config = dict(
    n_layer=12,
    d_model=768,
    n_head=12,
    n_kv_head=4,
    head_dim=64,
    d_mlp=2688,
    vocab_size=32768,
    activation='tanh_gelu',
    norm='layernorm',
    norm_place='pre',
    norm_eps=1e-05,
    positions='learned',
    qk_norm=False,
    attn_scale=0.125,
    bias='all',
    tie_embeddings=True,
    parallel_block=False,
    init='uniform',
    init_std_qkv=0.0163,
    init_std_o=0.0163,
    init_std_up=0.0163,
    init_std_down=0.0,
    optimizer='adam_variant',
    lr=0.000414,
    beta1=0.9,
    beta2=0.95,
    weight_decay=0.8,
    lr_head=0.00439,
    grad_clip=1.0,
    warmup_steps=260,
    schedule='cos',
    final_lr_fraction=0.0,
    batch_tokens=131072,
    seq_len=512,
    doc_mask=True,
    train_tokens=748700000,
    steps=5713,
    dataset='wikipedia_en',
)
MLP neurons of a small language model. Each row is named by its layer, matrix (down: output weights) and neuron, and shows model dimensions 368-463. Each number is 128 + 32 x the weight over its row's rms, rounded and kept within 0 to 255. Numbers have three digits each.
A block is one neuron, or neurons of one layer that tend to fire together. After each block is what it responds to, as a language model described it from the Wikipedia text at the highest values.

L4.down755:191137079115178147093148080118156117100116112099111091154148122159132160076077156176149126074155125133164077148145099188139156140114167154134119126104162115159120181121189089146137168144109192087156145131080166121153091114160175114110099057138168163123136127117100186155100122146154109141
Description: The last digit of a four-digit year split as 201+3 or 198+6, as in 2013–14, 1876, 1994, often in sports-season and history text.

L2.down936:158078126161140085094142102141129123129094132091136077116185155137155164174107068148094172117136131099145176086178109110143121123154113175202139140132116192155123146144108127154133183159163192059087138169135108126095194157082127086154139152079141139108164138103099133077122130119152182143
L2.down1487:092169125121145130076124100118047155168095115070094162106128119172039106125129076115082079179097112075082111148125108134127143125099061112137173097166093136136063149180169152112143116191085192144115097143061166120152121146129137107205099065106130137115152149127188174145143125113094120128
L2.down1622:160163150137112126098107172148084133144103059060144141130167147105161060154118073117110129177128121092104117101113153068120141119118120112079110109153104131128111150079114077149152083119095155090142126144145117163097148147175136107120110134084171152160114154118169160144111126154128139133
L2.down1685:105175131162127091138183161090071140057118124076117178139095075115079079054143131112137142087124180145167141099171078113108128082101111098138176106162172160201094123098096110119118104153094117229099128160126127167185095186135161188119115137165119129138132117091116090128142140099175148117
L2.down1935:137133143144176160211139136110140126184093132095157115111178147199155140121130104083103111166078148154121132176099079142066113113112138147104135100115106123134158159117114173145072161168087141184116139157167160076172144119115097132127140103093066103120126117135140077083130172135123155110
L2.down1996:177089168119102124105161143161133154111101101127107211105175114146117145138137120136170044155206146081083107178123137143124147101163129124152115152106155133151120155092095073106110096156070126129109162154106124092142127184109123112125128099119126149179136151125114106144109078149114133075
L2.down2044:144128118121097197131166097158091124160132119123125062111162126125151105155105181144081063174098071083119128141152151122093123102064101080157132063139122160080129141149079114133098112185092104173110112127126146110137151118146168136175118116068133087120111131102169124102168083142172160143
L2.down2362:120164176107065160080102155149136098106105076096145105114145118097133111074118141173152119101101164085131051131136149119088112140094156133102131144133128147169103175154151114162117104160096105210127130148128098115131126132093120140117130081099114125109175146116122165162128120108089185150
Description: Last token of the label in a wiki table row's first cell, just before the column separator, e.g. Total, Registered voters, Chart (2020).

L4.down91:151144100070143156132089123094114130143134104174154112114156096169175161091139101125099141152107084123141077102115117157116160144108040127169145162071111089069134124175153098162139143084113127133085140145141093167149101206122085114136170170150166140137166167136211129130105097134108175109
Description: Small numbers in middle or later columns of pipe- or semicolon-separated stat tables, such as league standings, appearances and vote counts (e.g. 2, 3, 8).

L4.down2663:150178219125146106090174101098102107089101050100099122137185136154138163126133116171164080084111115217117115149126100122141120126115140140189118092135127083069123109107131171155102118153101155126090104168118174118169146148112133143144106153147070093117190137128125124204111147162147122129
Description: Words opening a field name in bulleted "- Key: value" infobox lists just before the colon, such as State, Nickname, Parents, with weaker hits on stray table and citation punctuation.

L4.down20:163136126088136125132090161190183125143078089167108136116189097138094187099144112147110108079150132126082153111109107131069089116152122114137146154111159160143141159151116172189140140169168146100099089128099135130102126149111153163109131120092122060104239109126095133107176052119132121123
Description: Middle or final word pieces of long technical words in scientific and medical text, such as adrenerg-ic, depro-ton-ation and lub-ric-ant, plus some function words there.

L2.down402:153081115099149155101152136105158106051150124135143103097111143072152102143136144103156140111067044111151156112133109126105119145037182137104118161114097102130122124146126192078115112138129170117137132126172120104056147112151117137128119158103139132073101115147128099179121082140151152118
L2.down543:091087091111154087123162133110204105073176085098099202102119184120164105092153108083108129149139131076128174162182135176064123159118168140109102118099177115086096141077068131135127127148138095089198137102098096106130132147102135124154136132143144131136140134111180140128101132067196117075
L2.down715:109101128126139146122120116162071151088154105100187097083104083095123154122128080155115096144189115157103159135068130137154088014128113105148105145107057068128108194107166154083192079155147173073158116156165150134131071175125149152083138156149119135072109100130099111184114119144151081106
L2.down856:151105163115138152173090100072152112135159140162081090115167147135170115135133131099089090121118125179107137105121134104140087132084158099126173167120152140124137158162063103112137148121110128153128147128120154106091070145109089128112072104124169156132184141126166233167104180070152146161
L2.down974:115109088156098122136147088111168167104156128137113062069097164100132147138151189161155083149204151094107098152095106130094158125109165110112090096115138143151125189104105103117120182136117122150122147120097100154088087114160181132156133092158176142154093097100123102115088216145048171134
L2.down1517:125135123106156149146130085136129084090101116157201099157070156106064170131140105121159154050199097157159097118097122167154101198073142104137095134113073049139226150147168199108112112071125151141109117133145116128130091104109129103159097127095119120099114133133172182169112175130117164134
L2.down2162:143114145146115234123129112147127117135155155088137086141150094150148151168078095131127088145079138150134062066132129105123102161138113123121115107148128090187171129092111122119162129165110151150103138139108164137118141157124118149146129129107153182198169111152115160168146126095110133106
L2.down2447:151119117073159101136162115072134183080134131085060079126112151167076139149107194085108169124121064155151149114121134148125144178071124123145224161181174181131133088129142085156115121126058105187105134095138116119134187138126110082111121165123156118094146136120211120101142204143094168174
Description: The last digit of four-digit years split as 201+1, 199+0, e.g. 2021 census, 2010 election, 1990s, in dates, tables and running prose.

L5.down113:090108090130146137090157141129077170179202126159151124120148113152166122137119090129119132130152097128172199120132141108127115181114133097129147128197147126140103177110124113135107179176120092161158121149143120169102120126078120113112121144129110132088082097103103131127127147157126162120
L5.down169:137188145143127127189118120106131173129133122098161145094153158126148145122149149102111145180145035130086120092092133063135083093102126196121170105135172189151120136059133141155102092143122177148159106169134093189148170108062106140187169117077156118123087080106100129116121162082158123054
L5.down680:088186120139106079124177132097155103155137134139109147125144149064117123106158139176115116141151151143098123135116085122136104103107174068158135153175061126136109166135158153117096113175119131145135127168107153215130143081178119173139154107124086156128154122073124149152105150138115089164
L5.down872:077144191151074126136156125099169113151114130178149149156132178176129123179156110129133106162091144124132101141143168105063130129149131126125084119122139135159117091092136066115134097142119117105120079133088118155113106118118087135164153093105091134061144155129076071154128136146063152121
L5.down890:152160094141118076156116158147137216196175049148125129155128163123131157113132108167121088126164129151131156113100156120132118143157124088161118075170112130160100102119184162091118122111138154192155126127121136189106108115149139124148165166118089125114161127100120215120142149138176106093
L5.down1004:158107157095140052129107117107109097160163135145166141105134100166134158152108107117104118146235150143160178106069131087092143160138126114141166137149152089155159115125125083126168141221070104140087142140104118134093157130045153142092147138117154176139122119140135124124102181147117160163
L5.down2197:169108109093143104030100076146070089151114173143100149119119126136110146084140109076159169115121121141143161111129107047100141098137135107090137148116078038131076169072143161126140145157139138177169103149130165086087109135111152097096158182114151154110182183111109117166123106220141117117
L5.down2662:152127162131068099142083114112125135113175144088197146156158169137101126078073130095150119143112153177153095149062149133124160102130131139191138131122147129108158093135076123100071132157128094149134135043117155151147096126139087120186141182083145149143120130060149142105122136093176117112
Description: The first token of a four-digit year in dates, such as the century piece 201, 200 or 189, or the space before the year, after in, a month or a comma.

L5.down151:130155096139161136121137159176114081156143184086117115121095122158147156134158120143144161129132153105112094095113077107121153114175152187136141124143174154133150117121129177109106096157119099136108115093197129139161152118165141161141088160127159096157113150127104102102109105152070127140
L5.down635:120180157135122112058109144126109123102177108124104122076056088086102196130158101139132163155130179116121137149091124125154140148195168112100176105129177187151104130129133154142134053124141169132151100117174158073104120122079147127118160116155216132081162126120122118166069129118118125113
L5.down1191:127126088137134098090106201113155092145119105091096161112142117110110085162105072173158139145113154112126173132111163078152184144120134122123109117158118096130087149129125129064154141124126151129167119078088102132137084111135145100163063132137183113072055155120136186153112123153108122126
L5.down1904:111173122117211070132124106080161139109063126159123135143146175122155121153163075097116125173122095078161110136153054088126160122128166127133173154102124113163109162123084088087114113148095100113104170055130148169101152118124118133126100115071078159097175130136080123163162197193127164087
L5.down2092:079138103135149113177162113113115099128133111109097132106166159117079146121137102081158133148120171173113156103145131155111172103187141139140127135107134113149172101124110094133166092117165093117143120148175134120150128136136115098173113099103186094128109165176161111149139156114179154096
L5.down2121:101125123157122171147173093124131048085142090077070156101119125138090137136209121111111051158140170140128131190140151179175129100111130098152183140116112134081130158102067125120136117133129101115155093143130107126097109167109087117124146106102088161037101090177159097135120170092147157171
L5.down2301:088164058105194110141135092122083127117098124134107123106159135155097123092136115124117151142103112150158124177139104088139162099221160105123161161089133154151185103082131149106095111124145085120176149154127136166124082121128146076166118128123128139091159173134123102141159104157113139128
L5.down2353:154098102118083133155120140105074097132119156052127143116146134165150154126138109135091088102129124193114169161145083126074103147135181140105141102114163101182143141153095187096132118147164138182161145129144149083068085109161140119137129117154138149064181119100144098172142156170119109144
Description: Plural nouns or their final -s/-ers/-es pieces, often after quantifiers like several, both, some, the, e.g. medications, streets, browsers, sexes.

L5.down211:121110140110104121133109097172216136158100114155142104149156116106088119142140143113125134159121133184124189110129055183099129114102185090140135046133071113193147181061165108152119086165147159078098121217135143158112137124103179142082096161153103147122132094135122146158124087160130087117
L5.down584:110106192127181064141091131118102159124187170056133132152154018134147092172068103164113158083139206088114170112116123134164105119139139129116124106164131106093097100108132154097094188140100148136172074172174119165119103080121117155107147124097121092140087097141102100064184141075129148119
L5.down1378:117124112190185157120133162088091119066084152076131058100147093117174068144173132238129100135060179142196057112125132154072096109152131099125107128124120232130164139151128123135078144110133057125131172160148144125131106115075083108115150132121137137116111128167184083165033090141155124113
L5.down1690:081146103148115086115154101141099105123149090096122058156168140187152153157126161150114112092082133181173135101126088089119103096187068138158129088141110187062114144110112107150069123113173138042155132164088085081140162110123091107171086163111108099104138172186105135199102160153121111119
L5.down1702:151082091148113105143090087198111079098131137150046137099128089110110170151123188145173095138139096139091076096148072106092184134092177148137120080176140112131136114119118137160096146171127130132156140184115169121122088034141148083154121174140153139156151118138091137129110199142162122149
L5.down2070:121120121074116167158156098167136086112114130121112080143090096104151177089129092135149093191140132185122101126112119137128107136132157144122137166080164100164098165166101083168111121098162129211087133146172194163132129146172128171167183146133118130188113134105109167092126174116139161089
L5.down2114:096043148121144123104145143161165156100072102080177164156143157103100119139107082170139117159113117150112134113167164120077155121161115167133133119105179178104123138082086135116172158137132083142157121148161121149141165129109150095183085136067133081109118163092142144070106068142155117130
L5.down2513:162098139133144146102145131136145158090152148110087110131129114099061173181111118123159153104117126150158089107117130093180117082178094110109169097119113161118078107076149150122099141189140154145099174198128175157149116159148106161176141147098040121147100180128133155156178122107182075112
Description: Colons, pipes and separators right after a field name in infobox-style key–value lists, just before the value, e.g. "Running time:", "ChEMBL:", "Total votes |".

L4.down901:176128156133129197172067134152107118105122143137063123073116161088135159136116153190145108106105083116121106142068103150092132129130155117155177103116111170112113153140118148165091096089143088170120098135164175082114114065105090099182155136115113146058096088157140193117127165148172180136
Description: The word or symbol right after a number or its unit, such as per, of, a closing bracket, %, or a table bar.

L4.down45:141062111175152112149085101094100166099134101175164082129196133168164064102136099080087150152184133078139122108098046128114143109144118182099109185114139166129138149126132133163104119183142073049147153171153119161160129160129125152117182116100130164121131093108151111122125117173088154151
Description: The first cell of a pipe-delimited table row, mostly a year's last digit or a rank and its pipe (199|9, 7 |), plus season dashes (2020–21).

L2.down156:100136121160083166066151108095113098101065118124092117150097162096087074125181105127144204116112085081133130093205175085142100152157121128154115122120153156097139107134114079110088162105152071122166159122133111112119153157085143055128175133132111166137107120120069092158206129093130138135
L2.down180:095041141132128153090118113127101127165134152118116126085095121142113129139154108133082183125126110181108165096126124114139116120158077184102072112092164147220099144152023107107114102132155044087141127152074161163101137111096111122170124086161152132081169164138083124128144057122105086113
L2.down331:131143115157135138128195151092109098130111148089147148121086094102089150159174084144104123083170164189135221113132136146156122126093111076165150134091108159120128104183129050131132182116132126152115127157124158092210075104106147094162099106176196151107104155153134172058124076078087174178
L2.down512:134100138102116144104095124121126121108082156105137147143099163160175115121185122143097162098111071121118169097175135111084155106141119174175123092089138115115089157197100132104074105178136083183080149112122152179119140097105103154118154054182150153157153109130105052187165100135037100124
L2.down1384:085127116154121179112169099135136141119057091123156145071057135174139122128131136132116174123114107163092096134187096116122130171121096141092117097154123179098095123153131146173146147088152101139129148151125116144193158115127154151098122065157167126127181202131116101146091115133115150158
L2.down1772:112079097142081121128151079094065121110127160099147089122105194143145110097147130127086187080178133127140119078138132153154183143117162165124066157123094139179162142165131209112147117158134126112137133141148097163115199089132092158097161106144096092160126071207135135128113143079128177120
L2.down1803:145143144155099141039151149082148121114146212118135185112121136140122074174155116156116131131068087148149138117165147130112156146085136110142048131128157116157058075157081099070101055165110052180149129115120103102137062101166102148143097104164136080127180163117134133141161115112127173135
L2.down2039:089065113107128153103085149163172092112100073137188131077120115127055109166106130109135144131155163147191167120165128125149129132118117093107083112095110161195093118085096142110117110146113137128150116146049150163161138126116123123082139047121183134144143150149148160153177084147139150101
Description: Pipe separators and digits deep inside rows of numeric Wikipedia tables, like league standings or stats, often just before goal-difference or total columns.

L2.down25:133123112123055156112165090185143130130115171133133173125094126111111092139134141106126108093079151144074114132124133114167106162138079080117114063109109132225070098114035086116174150143150114192103117153150125091125086101082110112167103114051122150154084184129126129149126114154109131106
L2.down43:170100146111140101182178142105103144111112153205134094167104124108105171162096151159206142130122076159098114139102152156071123137166149178132134125108116136128088202072147180143085112082127142112128127117133157163107157111137102154129135160114104165184132096119085190092170161157135061123
L2.down89:151154118125164153180131156098124075113194111101107105075169109120189128172183107094129064111091120214096105140069104119132147127156175140160158096130135119107183139151113145160104127131131098177086132149162146093148103064109173100132081124128116115109100095135121196154138140120172162118
L2.down138:100151161112167107135120113121104148164097085102097087152131089060169143127153148125136116137140106091093135091149146116096170092161134098125130100089137115135132148142108074141167164147139095053092178120131110119093126143139101143162146220080125192131154130091148103098156138159144115112
L2.down1202:164144133161155105095128082104187069122126150176110115196178110059139092076130165114097093160116092169094155154136107117105123098175116128173107121064125130129111171107118105150085079158117128118151112134147097108108102145090157103185149079153147101149143095106173160171128125142082126174
L2.down1467:127172096117124165096120112131196102108123157120158103122111132126115108153118178144118110093148112199141124157102121142118114165100106093109164126143081117150137053124120097082176118143116141120120148159136114109173073125088131130141090123138165118061099107116145126125134121135145135176
L2.down2002:127134107095178099156105154120189110152148165151138120109158142187106088115098175124119158126132094168080145079078143138121109103149126083209149077103155153154128113081137116037175136115079114171117106119143146134171104143116144120162056136142119104088049175132114174133124107136155160125
L2.down2682:110143114086188113145114097106161094151076108116139104119148130080133122168136206130104131194118088129100144111150178152056135101157131086151126083063136125178172124125143095104150108128210059136118165124111118128102101132089081134159184142083082145085123147108140102077150141166126130125
Description: Colons, dashes or pipes, and field-name tokens, that split a label from its value in bulleted infobox and table lines, e.g. Role:, Water:, Language:.

L2.down164:108151206093145130151133126143074142161093155111129055140085157060098111154114073131094069143148093121125145139138167100105144064097059111137124152108098129112122139130101143139137120097082145066170144146146094139076130143161033165115142174117114165130115113131150136113177153095090085150
L2.down945:125173153138115091070110138172155108147095126122126088123219160118086095115127118152122047140141106151110086151162135124103105127017107088174138136125084115123174145145042152104119158077125124106131153158176119122181125165124097158093129159086104101113147153169107140137131075122102121153
L2.down1183:096178118219167186099132195137129161182112169101113149131076134077140168116149101125141085119128114117150142111139106116133146089098112112177196125135111127140067117098106113149100095168162006086114152143087131156075108116133190203099129104170158059078124046108136135188143149091134106103
L2.down1333:136141197142126111148131128118178110085165147120114147110120085142128171121174108107130132117129097157121154071107067198131085136145125120174148147152099134213101135147115151115090114150171074185087151157133130161163145077116097146182165136130103133108116126162129137125110110125126080112
L2.down1403:105128181166095106159098155145133128151108108130130129123131078152169149171139121162170063195116115119134147139142138147088133130126113147162130137144102130144130105121134091111086094131125103151082156155139116121103119138172155136116113154112108132098121113121252146224106105112104047125
L2.down1717:125145156169186095098156119049166155147118081175052179135145092127160168114118186084128084112120076111188128167161136150152136126135103117133202125132098152136084142098103091118114077150143097139157180107152155089140083145208098155138128057139141097132168112094110205138030180149072118161
L2.down1855:111091145149173118068160113108111113141064051169098131173086167121153114144107100123125069104090155057165136113184125103091145230121138131132130070165077164101126119094145097141122111138126095143109137151139130088127102120127163127107181101100095175136158133152131062136108138123147141111
L2.down2389:105151086134148144170134137149109114089111167151090123109102152121077101093100172099120140123129150184091173030154116128152141175152123145161134068111159201109112146167157137190133084095224103145122162130100114147105120130111109133161158071178105129096100116145174129195108142079144125152
Description: The first three-digit piece of a four-digit year, usually after in, a month, or a table bar, such as 187 in 1875, 195 in 1955, 201 in 2017.

L2.down717:115084136072156095145111099129165087144182108163158114106186073141107083132151109094150103204097081143139127135160119124162117070195115146132166152111148088131056124124070167138099115150092113124136168150102153092162112103102150142132129114176114103136089136142154158084112141104164075126
L2.down766:051135100115160115136132173132098141220129170147098122165110168125083099152160155084088113156093087145142156168146127141145083130073038066133108138130143152070143115087148133167118077147169092108111157111119060148146097109161113150136084097077079078098124123119101141090124151134196087164
L2.down906:108120150154098104075122144104141136103120149153136181123145138106127084192113139147095128177138162126131092186195164090159150158146121131122152151086122134135074105116050116106140065143086148099110155121148094159100159120111062088137135176124090112139136128091077159092155141101173147130
L2.down1375:078145079153151108091057150104174121139100096064149167122157105152143077120175127139092172155198123163146140090134068114125123125144140128123129100152201106150106161093177112125109133109138120123110177136186178172050155114149158116099125166112146138155100111132141105170151100134109160142
L2.down1775:116108125123153167158056107128143123145127116191053128061149142093124076152108132135112125144118127109106081121083109069130164118144137054116142144156150255091082097091114143127120068096112137136099098142122148179087147059078119106157170133121081135102100139150130150117135141082126075103
L2.down1785:070148107112140090147115136067143105096143095135134113138159146110103084121127135143122066158149111151129161100128192085193136087110110131183137126158144089185163116095126152051130079121086113102158108129149115141108133120111095137154080129072131089138105099109106161123112136106139142115
L2.down2097:110166110112116169073105071154090084125120166093178084132155116177130177166168113169101187105175159133112136142165132115112117069152129064094213141140140108148190099075103095119124096131159122045138110177151155080130185220108081135142095132162122097139078114144137158102181104121132174089
L2.down2340:136099126127168136160072135116120102118114161115099087111135152121162113198085124112083143216110117069156088144172131113146121166083097075170152162100152128132082076136076144107094098160128150135060173138146131143100136144133111126151152144102086138126074110116100149121133150066089065121
Description: Unit or counted noun right after a numeral or quantity word, such as rays, countries, buildings, m, times, Marines.

L5.down233:137082134116181186115146114107096144182149154127110098072105108141113138165146146093160112165118132116159139177129135098088099177140148134109166143085124184159155141093163116180143174113180143127081114124151090109173093099138148189141129123135159132115116161122174169159096178158154088110
L5.down672:149101152097115142101142092138098178146177136162096128084134086112136088133160136077136136153139134144144120103086116164124119141084072146093126102091145223161094190097108105124181093195107159144160122145100098121098104086188181090194031124171096148135141092174095142155129146153182175114
L5.down1486:144125132156057137137101180112104112105159087193133072178107110161149146153170108140109097166109149128203157115137102140071128124130090101107085214123208155111118133120118140151139035166170054126120139102150140087089117173087139118096181142106124121154121079149140107162122085161081159126
L5.down2067:166144068140170147089149092126112123167132127119076112154168084116142086135145171109127068088118076128193139086121110132147194122130108165143106123127120120146199116127135146163106152159151163121110118108111109101116072145141089120108092213116127074093149134160130175138157172139124120170
L5.down2111:090102059168134140128162073138088097088147101158072182112086135145183138086105167084085157153149120085156133106119158170118133107092134147158154129151071162120127153092129139149053099153118104121106187107147127102091161133122125132134147141115184093139138065161115072148100141107108100133
L5.down2425:106145123144143131060152147123095160128111143125097143144126120131147173105105112087089186135121167160142159171052123101109113163068068119139149091080172148084099150071135127106179110163124102071209081163106131095094188177191106134158102054156146118097146041121149133119128134152124117120
L5.down2518:144149064138096126118151180093047135168125132147174150121144146153192110145161106130151128221124129170115122128106105106072083126159149133140108173135105079148112115193138178177074149072181156109099155089139110173158125082123117130209192113116106156128116099144144159116140093150085118092
L5.down2633:110172065110173123061130110119131127155094103127153130157142059155122137132172060077077094108111113115181113139161143110109137185142204115098109142167094072184168105078174160126116145101134137104146112157157165118110145150113087131100144080166182118100181187146132137143129112147095098084
Description: Column separators and linking words right after a number when another number follows, mainly table pipes in league tables (W | D | L), also "20 and 25", "1 or 2", "of its 19".

L4.down873:060130152137150152071119129126126156149122059119140176112152147144157115127156118175122066163150185060159132111130078148158108143090110123158152124154075159118134135104128080063117110146135104154148145120111126122150095117076124121100076033144148121080159127169109156138083122137172117143
Description: First digits of a year after words like until, since, in, or a dash (199, 200), plus the in, month, or the just before a date.